Part of a small language model's weights.
Size: 12 layers, 19.8M parameters.
Architecture: rotary positions, no biases in attention or MLP.
MLP neurons of a small language model. Each row is named by its layer, matrix (down: output weights) and neuron, and shows model dimensions 160-319. Each number is 500 + 50 x the weight over its row's rms, rounded and kept within 0 to 999. Numbers have three digits each. A neuron's up and down rows have the sign that makes its largest values positive.
A block is one neuron, or neurons of one layer that tend to fire together. After each block is what it responds to, as a language model described it from the Wikipedia text at the highest values.

L3.down5:513569445426485578525479576497515552450484463573536432441514533479535375511551479427491491511456430525483534516473401484546455406549519467568465503493534511439487537482567568525514552534634504547471459483473566572593405480450546438509518460460518518502530571548529514546422502448588495451452553473426433635566424508494507438468454471539445465487440422448449545497516534539511422504501554495499516465623433506531559562475444546560410500549509461506531471436465541474460591473398536
Decimal digits and word continuations. Digits right after a decimal point in statistics and vote tables (100.0, 0.8), plus census words like "There were" and "% of", and mid-word fragments.

L8.down112:534518539563463485532537452496464530502443476445516481436438501517513525526443467562442442531525499425394589432560408515497493504420449434441560585615421482503458539449464500502376499481456505471511533525557513525496445584569523488473553497573527504455526400571509547538505547525468500519599564405436406411397571559476506444530465526542554475508489426433511519515579445530602515567487437471415508497515544548465517561528607489575500427501561525523452547539541576517506477434521466
L8.down237:500520636412478481527474484502473511494609493431457535460497487421561530514467537516472507510385555579640520509536416559498522473444513514511461473396570465490435556497506479515434511514478511492508485562489443541409478590584513537569454485531542526550503520448487531475458451503520431538447414526425515529473550572472532482526522521447606502486603503599522516487432512469526548476537450387443545536499475466470410531538501576527569496614522570578483501509610456530531453492519508
L8.down241:474423533433587539551502453558514500445489466488526431500541589472554442463486561526518451443480587488469559469564602451498550501556510470566553518470410442474530500458509535437493462469619500449496475494582500467502527592518451493523455495433490428583482438444468406479529400533475421533501527493431494508548524425508443519498457587503484554414471562564488556520488534365446422546486504531549391527461484516553534388391432491462515458479540432474453603569398469504505523477434460
L8.down309:490524473485624533527522465550571502434411334427414482505536494596401534471528447527464542533510476501476463502522524541561482474496511566478458498434514406496423529430513569522458516527459435474487474455505541478548438479486487477493488581452488511490532576478565615476454487500473473499415582475434372491481464530531542549527443468564401461481538482475491534519463509475486548595379468492427512496558535514468540525462494583540421400531559541490556433485503505557493548515521463
L8.down596:492531395546532496490530509538475438456503600451494506429537527563489475462556475575465464541479495511471461414481463458499560482452533405508453445561474421521480483428531461528493501502465530540468394494527566590409452560561542449522503470525525430519564459443461447445437481491509488550550495557517584505528526542611526516515493475599484435568502547485559571608501501476556427481434490487505477476462565477433515496466533449452507422399424427469515434432559478434517469433468498
L8.down612:575598536412456413509374482517543444472454489463484480564531416497467605453577484501463476554552552467458552453512428497477552475586513505394489493480486595503468488576522464551474470534502610574522551494530528582431425479520451569588485563515472506583568490524492483435447467482454597429484432452534571484465525442455492433516419469425552561550496506675530534575485514521501481453479450446463533369420529556475588576534474493449422455546439500499506535518491385527446504569481511
L8.down678:510528468522502564463551488521527529456409558527510637436530578528540496494502476508464567496437618493444562456515490485589455512483468433557519479545496545513431602497500487455504443432482488469410434529549502491574437560484570503466559426503523538524504521587473518513494493493557564545556576570529541496421507527420558489510550449507555551542560523525523537577531467479568436518445484458437497523475546492526465456521499506496480545592445472536481498517574451498513504528424559
L8.down766:490440581480413558453436521509474453419482442434556491418496455451498499445584474455472603454435509461469479497480572482512486579497521488506464449501501491547528507496571453466512454570534447576523500523500411477477415497525591496528518523562511567456493523460410498547467505485429404447436551601454506533494528528509437571536569513491539444502578568505565412560466495536551511494473512554453463530511561547409434471471560550544525528553504503541457440533471477452386544447586489
Word-initial name fragments. First word piece of a multi-piece word, mostly surnames after a first name in sports tables and cast lists (Ho-pley, Ho-ffa, Co-oper), sometimes common nouns (co-ttonwood, co-ok).

L3.down660:522593486447438487489452598508544514471474533513457524630489478521449446446535547500468488500521496435523546554562487429508554523568473475489492468519529519460455568417471496532522441480423501498467484575608496444503448470490463507476535585531497400477493551513444516508464502503538527539440595533476545440476580502513404588441501372509485467478477528486581552479438446453442460459448521476499525412468514494448521458470409388476591473420532570463459471487513512416497507528463551
Main predicate verbs. Main verbs (or their final inflection piece) right after a subject or auxiliary, mostly in plot summaries and history, e.g. leaves, find, agrees, denied.

L8.down12:518512449491425584478527436552506441440609484456576489571573452478562549541514498453508477523479500619475393507496533458581456552449508492416541639493518559491445525437519463565490447589496572448522465524469490535505596440518524516482516527469476396487474585438530463527565494468542568443507487565515505511560526470486415616560602501398515486473470499521566405545576526497537469442582543505537620481385462605461589606560501561497444505498408571491536600392522528481518565472437500
L8.down17:565479508549472611556529580525557564466535434507432507515453491558441487492474582434511533543493515587528445472499384536544431564499498475443469422516479510457574589426526457482529486489462527546467436515548453566462511535399520522505564413428469508501552563452592492450479507541549446512443448546468454546553492496583494493587396510502444499509488501544402472426475474568476414496524616540523559516593483527611510400456512544414483533484522430488435502502544455507509432561547540
L8.down36:483504487529461523466461543580493540419490451498549523464486488538587565526458454471509463559529508537490402487488492523520510503521465516513465527539533504449488533468380485582530539507445518532576575465490390519540442467497478492537476545490476496616533442454427496550497502561506521486422533539553524547537546575435492474516525504412540391462531614507483514497482441541476492559467488478529488615498471495468439499462486431483501511500536518546508496495591435514554456537488556
L8.down286:533414469518430521527481465448496480582583512498567557491574590404384525516450531561543473487511434467464439458499502514484429492537525578473513416510458461523442569540510530464484539522503559553569563513523421433497515505523573479493416417546559501494476515511486461523470557462515497525534462492417457397530493580558460504450443520412479540624535515481527503518548512539494469478433566527487527534521458515478503423471403493501505498488458575375498489552600437480585522411449600
L8.down336:465516636541462507460496506543523538532568512492478462489457493444538554492561596405495503581434566463550458481648457454473521518445609583527485462477437516499534607409546398462501507509536515465533522496504481468569455498562488435478352460615519574455478543536442577523394660522478467462502493492470533480468465525522473447392503539485575476517522420536476376532546478430588565416551433602498521436502436467542541539472511499442413488464491510486479481585485536482571586431484518
L8.down406:404447530549596463508470468496535571391529526452481495540380553562474429471449489552468516539431486524480470505491600556459554525432516433490508627566485537423518542460663474450547410483521509513508465511543487479518551504480552489526437487500514509470437472495548467411468476465504526553525487507467444489501494538430493513478460410477500441513545411465492465538579423583566517505543475524517542423522581524482524421416521509442510388549457569490465403504401533531545553476503502
L8.down570:527526501524483539519494354482472408520515447515388450554457487454464533450462541533514525541480531575532482562472455538558552467417565581491441515505520603480460519440424459552478484501518548526505471445598440490466418511531491484515579481594466412527542482539444558537435455562486609499435547582492500448549432488534513435506445507523481512572445524578559455511564547549549484473433505439551466489525562453482466507515563443413531450482427481511517460462494500515502464523566562
L8.down611:526430532469519471434530493468465553575512488551472550502578532454417495466573524421562438491499436468494509478460499545597531502506483591458590525553582472489434445544471470444542489555478505491547526519511498539411463563507530531531528502469540545557528453507525503472454487508513355422526438566479458468559455599537541528474471514510486469492445476505505505529462509501527557556550420472551459501513524478555526433573560481398499454505404501491449504509573500479567523467389429
Stat-table cell delimiters. Separators and brackets that follow numbers in data tables and stat lists, e.g. a pipe after a goals count, the opening bracket before (0), the 5 in 3/5.

L8.down66:493545520528496488428445596496521529520451473471560509520572453465500451517490466527528613589475500539394487541575478543528520464578523437456452441481631555465575475527460494440546434523548469437535561507451491475494519454572485436520544426554519466453368529463565418599517512555495508518533590521437500539480521412481502519561472565479563610495499480468461478514443447496522504500463478465567541463546452515454577450426562586392479472513482472448533471573472492521539406429554492
L8.down131:518448538478519593476545562444576507539514461488528446517516412448560532465422464543612433625495494554506431538471480440411487497633543477478471635500464496504475513458506556462465478518554494417486480486530589588454535418473478482543488479469527529523527458454468439384532565484466640495540532469494449522608464547487562552463503467510576506588540615531557394549606487523500512450439583434370523528486608526440544499530501504549498501543567501483585510562512447509530507508408530
L8.down170:385565408516515525559507551525512522519498438575537481564505491484457514538523518635440509533526463473524578520432514497476542454502514405460552544508401477461546485514508430508455540571483497448525461477446522440504542500494445529486538447540589473642543521569460450532592518542546412513547493426452496410490584453529555511442503507497493536582540522479446578580418511494585444441522476465424458493590432575467488444456511507443597546509525571545541565450558604485573467505426470
L8.down328:429524585507500564571587521402543497534463451542412576456539484531456490443529534472488496500502545378492531462422495488457358585506522566544558565469529494458522518503519461534446426523534532617451468661454461508438500524477462485558475564434545562523512401438577430606515479470560427518467462407514461426521546520490538476476419471457460504570465539504443475549526477495452459538547513496487487549520554515476485532444497500427487527452518524459504499511487410564460503510474389
L8.down444:505514375413448471543471580454487503508500549517559584503486536487462531423539521486549493543532527580549525396440541502497511512573442416551473358544484562536467489406609449549569546562485475533522461492480484521504476526559457515528517639514535490585457377480477402471571474542519441419478463468487546467480570407489568475488587509578520525510497460496510611494402440502509559434506486509582445416567446520531517515541500614507461473439533559452513530505473505485533548446518473
L8.down503:469505410603489523585535540486450592490509622513502529444552495474499563508443458488543496577451549474532426407467502446573530412557565650543520507524574452583422535497511545519458516479463492499512462458589492542493515400464506470514459541475536526449445521457507407543408578395521621554573483521442499511525492480452429526491504495461440513490441492576487533580565434525518479545498486576460452506570594573427452564499579423526473564547492522513459522502491476481496506482574523
L8.down722:451541433589536481491498503544554453412592530479449455490408528475547657531503645507456450422472491472446453458498609560486474471533424563550439633537517527593569585488491525482534548489485494396493527593508470489455450561479610469439608601611588483481471453493514522535508456577482578419451480512465459431520446460474508479462530499503491533448541453553573487515469576408442542529559516445568419531442509521605481543476445512566571482556493523613536464505578501481483585473527557
L8.down783:523475383549489503546496481529534458563436514567483546530458558445475577526444430579470497545525598463415537524575579488522497531491526529571525550385508390562477557470464585502518505543523507586397503513527585520478476511489433468426527541433501508544466518446658521523455534517518560434601526570566528427390477555539493490505428413477464574397517562514496470480436514475549398416486464504451422502542552547497519518498465501433587580524588503572449553476446427422433549485519450
Foreign name onsets. Opening pieces or accented letters of non-English surnames and place names in lists and tables, e.g. Z(oltán), Gl(ukhov), İ(z)mit.

L5.down217:554508643536439468559517498566462485443497543549533526588520515516456529513454452426409466525438460565482442546528509548479466538447494561570569580479443480529541486544489501504559548462552541379464413561502529613514519458508445539463549465521529484575525437493529477546601562524476479562489485518413408616518540487468349521481515456537510537451552580442571398504458500524462462466547538533545554562531517498497595458521512329495510378550519435462604481451478579552527469467514494
L5.down220:463476459605525513585477497551473509554467529465477617505532585513521518476531612495388486449538468435599535477554519555470516412609562433525489454516543534551406545526488562557512517437435488479427477415492572500479507485490494484449513490475488556514534508466622576520487531532468418443483479478473573547508432514611578503486512503572470545562484465561526489464608487488416465541517411441494468574490531486542540548451558480411493471521433452457530398522558578454519599456477529
L5.down357:559498478344608486527492441417464509523521394405459451606534560476501520512506520455416509459505466477508528527329559444502483455452504510550450560498478466541501471559439444496445522493453555506569493510485452551471558454473453550474511587514519391418511494513427533518426459504416444517558508471524377469442490505545404469482565534450455554472550505486409440587482567400488509438491551481560493580472485515485555469466500393517539483479540485520547470452450496531490586512494544
L5.down429:561485537517446507567587465563488550497481507469439528514535564512513518550495530538385452583442564473482494566432486540392504429502590549512491481505515624546523526499546515564557532391455509446543500523517526650487436540519443576540565496539429570507543492460445525534551592536502546588477555534391542556413524455464521522460530500547504530543478477404556433586533511503527500505550453470495470527615487527502582436428549458490464481520507436488452485489550530477503462480554503
L5.down489:398469493463478448568444527405531506469470496508448448559583556481411530568495518499502456416558542525524464523413564506551482515441550487515516505564467487534544425419508479637503539445544466394584497493532482503407512515566568479535570430539514569431523513512463459543483615496500542509604440486508497485559403500494488510523499506568438513532485545479529426474427581548563512430569515550469511547526508506459465490510429437503514398584466531540570436499495569511460524424522509
L5.down572:589491511515565576553394568504546489498516484417462484489516478486413520525502454477488540498549580462533452480577514464491440543488506413536496567493510495531509491511492493482486582451518504463496525550442519560525602450457412522456476441446505552506533511465470465571424469491448515478489631546507517514514507533548441517457574479430486463521472484607589456531565493463499433436459520461504521434437377500496401581546467413505543464518553439460484575496603542561454483473513497
L5.down688:451469479520478500591566486512566536494445489523439424513463498590519497470475488444548489505457536560460509509383498489598496602487476565510498405484471450481578594528528470547539532472489526442478496414535551518524491482497396575442518549496469405474512482395519427539558419421465501540453535540423521534490573544508489412542519581520526485509634521581525543489648456360608476493488464409343456511597515531560453510531507444535534425393446469525448500488517455513567392469476521
L5.down710:556455588549463496515536440482586541531554571524527518448411556500498471505480561501531500545526441429568465550559487428479503476575526511499492513449423536523487462473523436538469511489530540440530543487512515577443480396595511465424436601577457479467468485571487546500510515518402407403439450432530497549509511567444450486501483480473419548420491483473489471523596539491504461485479518560520494594473488484488539636445517445520518475489423529451436548534462568499451472451476545
Infinitive marker "to". The word "to" opening an infinitive before a verb, especially after "the first/last/only X", as in "first player to receive"; also modals and "not".

L8.down5:522515474538543545512422521405467532498503519481506591427544585510507433541543545512516502592568449526528475452504547493512490544521563481548615480498552500406519475378467388510591482515485494599435586591471545600467393481465468563485498526464493528557474511486560530461455469496537450480512540432541464482530471502461489577469462472518523565493541584541543482468515496372501474439444574479504574567621560525563535571485487430466526575495481445502448368546567461516411462512501483
L8.down79:596432615465589547472439539537497587488497392498614450551581555444489521546475573435481447518434509502421435474496477493496469541502506527484484466492475502499451479440541528499565479439507496557533538442475500564527429437506443540464554558514526542544495577508561459544640499508524489544561509488480446541478397575477491489489467472485555548554563562479521539522381544466481468508517511486554611467479372490486629516516564467490491559460488467592435499499478462508488485471483560
L8.down176:527484527508372456485534508504522448520494497424559517545490496545527572474423554479472505478471535501533423410441531538439486513536506487453530530472495506451540561508460453492612542476514444428487436529450552460510449516454573557545519440440509656522523514478499496528483519529461488554496531421518567469543507525495519478453523535496558512511525591466476529559543526399465441552533464329440547453436357427512567531438545488500462528489570493466435454498519476532534456475563464
L8.down267:546583505507503474522471521486496520500625521565514520603491593399532531542409434473431508499466519487582508507445481437442567468490500555532524409536455473521587506558510419537465507464507528412503444448546515582550408429528476598531480407617587570519499569493455423503513470607488425550495478506406451514544562498526483444388473465528465469534510538450456499377547467471530503457496543480537498476529503497498445460551483340461458451533500546482603499470577578514511505433621621
L8.down513:467516446456553498493545462559453528543523561518338582530490500464512502583507420362568518526571434517427491513559411511530430497554441586448519527521570439520480573476453480464488617520485494519499500468456527572575463427570532509487464492563583569506460461451553550553440497481531492525426448472490570517587478514411475429494432489509550460511490607562559525492510463438486452418514463470541479463484538516493416453450474495546555421538568573482477460511457401460398538553572583
L8.down683:506488580529447401498483489510547417520432546552473484537464443505491537503459597520492577492410558472482566416539473558422583507552498476405502554582437447459572483457518487469504470547536479484557526508450513542549445467500455536514547451498506514416390603554570466513452534479536534603572518479546498539438502468495480426527462529441517438382510556551476382484517550519446519557492487501409486498444440475436509436508539421492443503425509460473471501360454498504483519477487518
L8.down687:453439524549556437484407431511478523426434559546500618515462559456500608485550558457520524566505462516445466496504611409516456447423463532472491482491573518417403511445447508514405522558423512547590538519462379469499534513446450413461528545420477489477425468515467457485404463493639577460496532534535488497533525459490494430510510477471554432488478490452493553520451419459513535504382476498463530488504493526526468583523494566554528452423457524491490507599493529477504498532470505
L8.down700:564505585564524481482474500512440517524522494502522459545606498449515454565494470556424450569459511547504514600531432524454489415437468561502530462493512452516524534435486420513613510433586560443496435493514488546477527484536450534520427523513524522571573462489505515605509497457471464570494560510399456474509532536436371484527476493374534500434459517492598505564474500465502524446517459485530524502505484488447515456508566360511527425486586509423496546488461502508436536508512436
Verbal particle before predicate. The infinitive "to" or an auxiliary (had, has, tries, can) right before an upcoming main verb, often after a subject or a control verb, e.g. decides to, forcing them to, has been.

L5.down129:527535490445490419546498553525463542544463436536501485571463665490495570463469546410548534557472510485536486529373519487467499456537548478521544523532549474486532477540447519486493443514466447601461499466516494529430465476475620475481434394543515514552540534481560402485480456459480502479536589499521558518510520474539476502389448534491507500463512545534473542620520456451547579485457493435538498586487436492427432393599369553463448487545491453463448553571518517565567471498550478
L5.down304:480484410502542505510434469496450450543499511480447355512432491490537460587515560399563480600499395478444556471542551555451557589537464539509449376484468468436481503583507404518527419509450546453527555524523525431422532500509526395548560482434397464512550457502546575502528573433560487476433504550580528614462424561430472469506562575476517522458470533438518442525525399457543434466448569459404449442502407398527454520464477370424469419497468509487503502464469472522420430473442600
L5.down465:502536476428558572503415546565487505485547387468540376434618474483453437528493456508618486510549482573553507516529520533502511533496557534567463435426447537525567552445509568492481530562429518506494491460477612493478560439499501429585424502509507453496528566428522471434501416467499442541482502549432571473534504508489522478509461455467479479455516504484600444504549463412522487517534510537545474484433507464599563484508463566473392407489499549389505339535543493525481579495534524
L5.down473:464522522559429564509580453489514575466543529523433574468450418487606463473451467479512545527474412447496558459466540464488423415524543481439527490474589531521519507560564494458517493501426470519510521560613430445475456455534471656495497573538498476529479539555416534458482496532485528588510546479519568554496557554507614481505478594425429488521496480374504570506566429501521521504514611488547358552539492489558458437480526544481447516568552557533470551431524421463483492473619533
L5.down508:439506415459514485583547589391460482489489417446557536470599516503510491490502515462444458542527591513527457410525502462501605479495547469505509502423544476478441521454452546557611519482471491526570485524541506514452483428511629560502541540520554526507504476557518439590492503478579522545490501484521390476442517399509518635456429553561485439483489596486474480534469523534520465484489424394523579535536461525534424475469494498522516451493496481452436545481406526585486502527542509
L5.down541:486476495425583485527505505534557582535466474506474425459575543501452483464441599496495453503508572484515456536375447440476548563543596496627568437419468585513439490453450353561455562492533503472496488477553507458518532449572498516474558530599532452498443533376546453492553490553560504525540468510439448494494500529478565475542467508479453594551537466513454502528467554513524489506534472390523496527369468485528539459466489596527448478502520463484486500501484465511541419468515491
L5.down635:525522555505509460470494539553523478447418478534509458427491474550570445655446496487522514491468410408421563459408574466484513464373531574589516457477546493399542590424520586519470418536460504443473523478491422395534566480473522464468489478440501551431509457488583546538473411453488565484555489595446486491567577511437450482380520453578424535508463587531405584504575410549434559527458481493491501483598449440528490567457583511524441434573477483592542532488536568543583595467486507
L5.down704:471535453557469509503554426541465479383372483420464446493550478562599567501521375528511515528565503489420402512474545407527505435610435533567444594578504598522498562476429510441572534503463558512504512483519534506445515425534429454590607473587548542530513573488475544482451551484570552469502510517521473484520531474566460442631577456542508536442558411544568504486537474413582446465425445430464459519549471450502525473441545584439496470557506473502521556552527516497436513484503537
Decimal fraction digits. Digits right after a decimal point in numbers, and the table bar that follows them, such as vote shares (41.30), race times (20.01) and coordinates; weaker on word-internal pieces (Lie-cht-enstein, Ref-ere-nce).

L3.down111:475431529534564540467481456493473570493520489414519425514519458506509471518415460460513543423445437433578404477411484463433593510471582430451495524462409547496452455518486462503420509533472505459604535431500475522495497483602484513690479461529442557474548496592463518542440443523556498566487488526484492584566422501487538582470561476458441420484465503504523454606487491486522484516495524523505490499419500447471606507508499403492457514591396496563587491426480448493430508506473469
Foreign-name word pieces. Middle word pieces of foreign proper names, mostly Slavic or Turkish, such as the go in Yugoslavia and the i in Sergei; also of after quantities like three of, out of.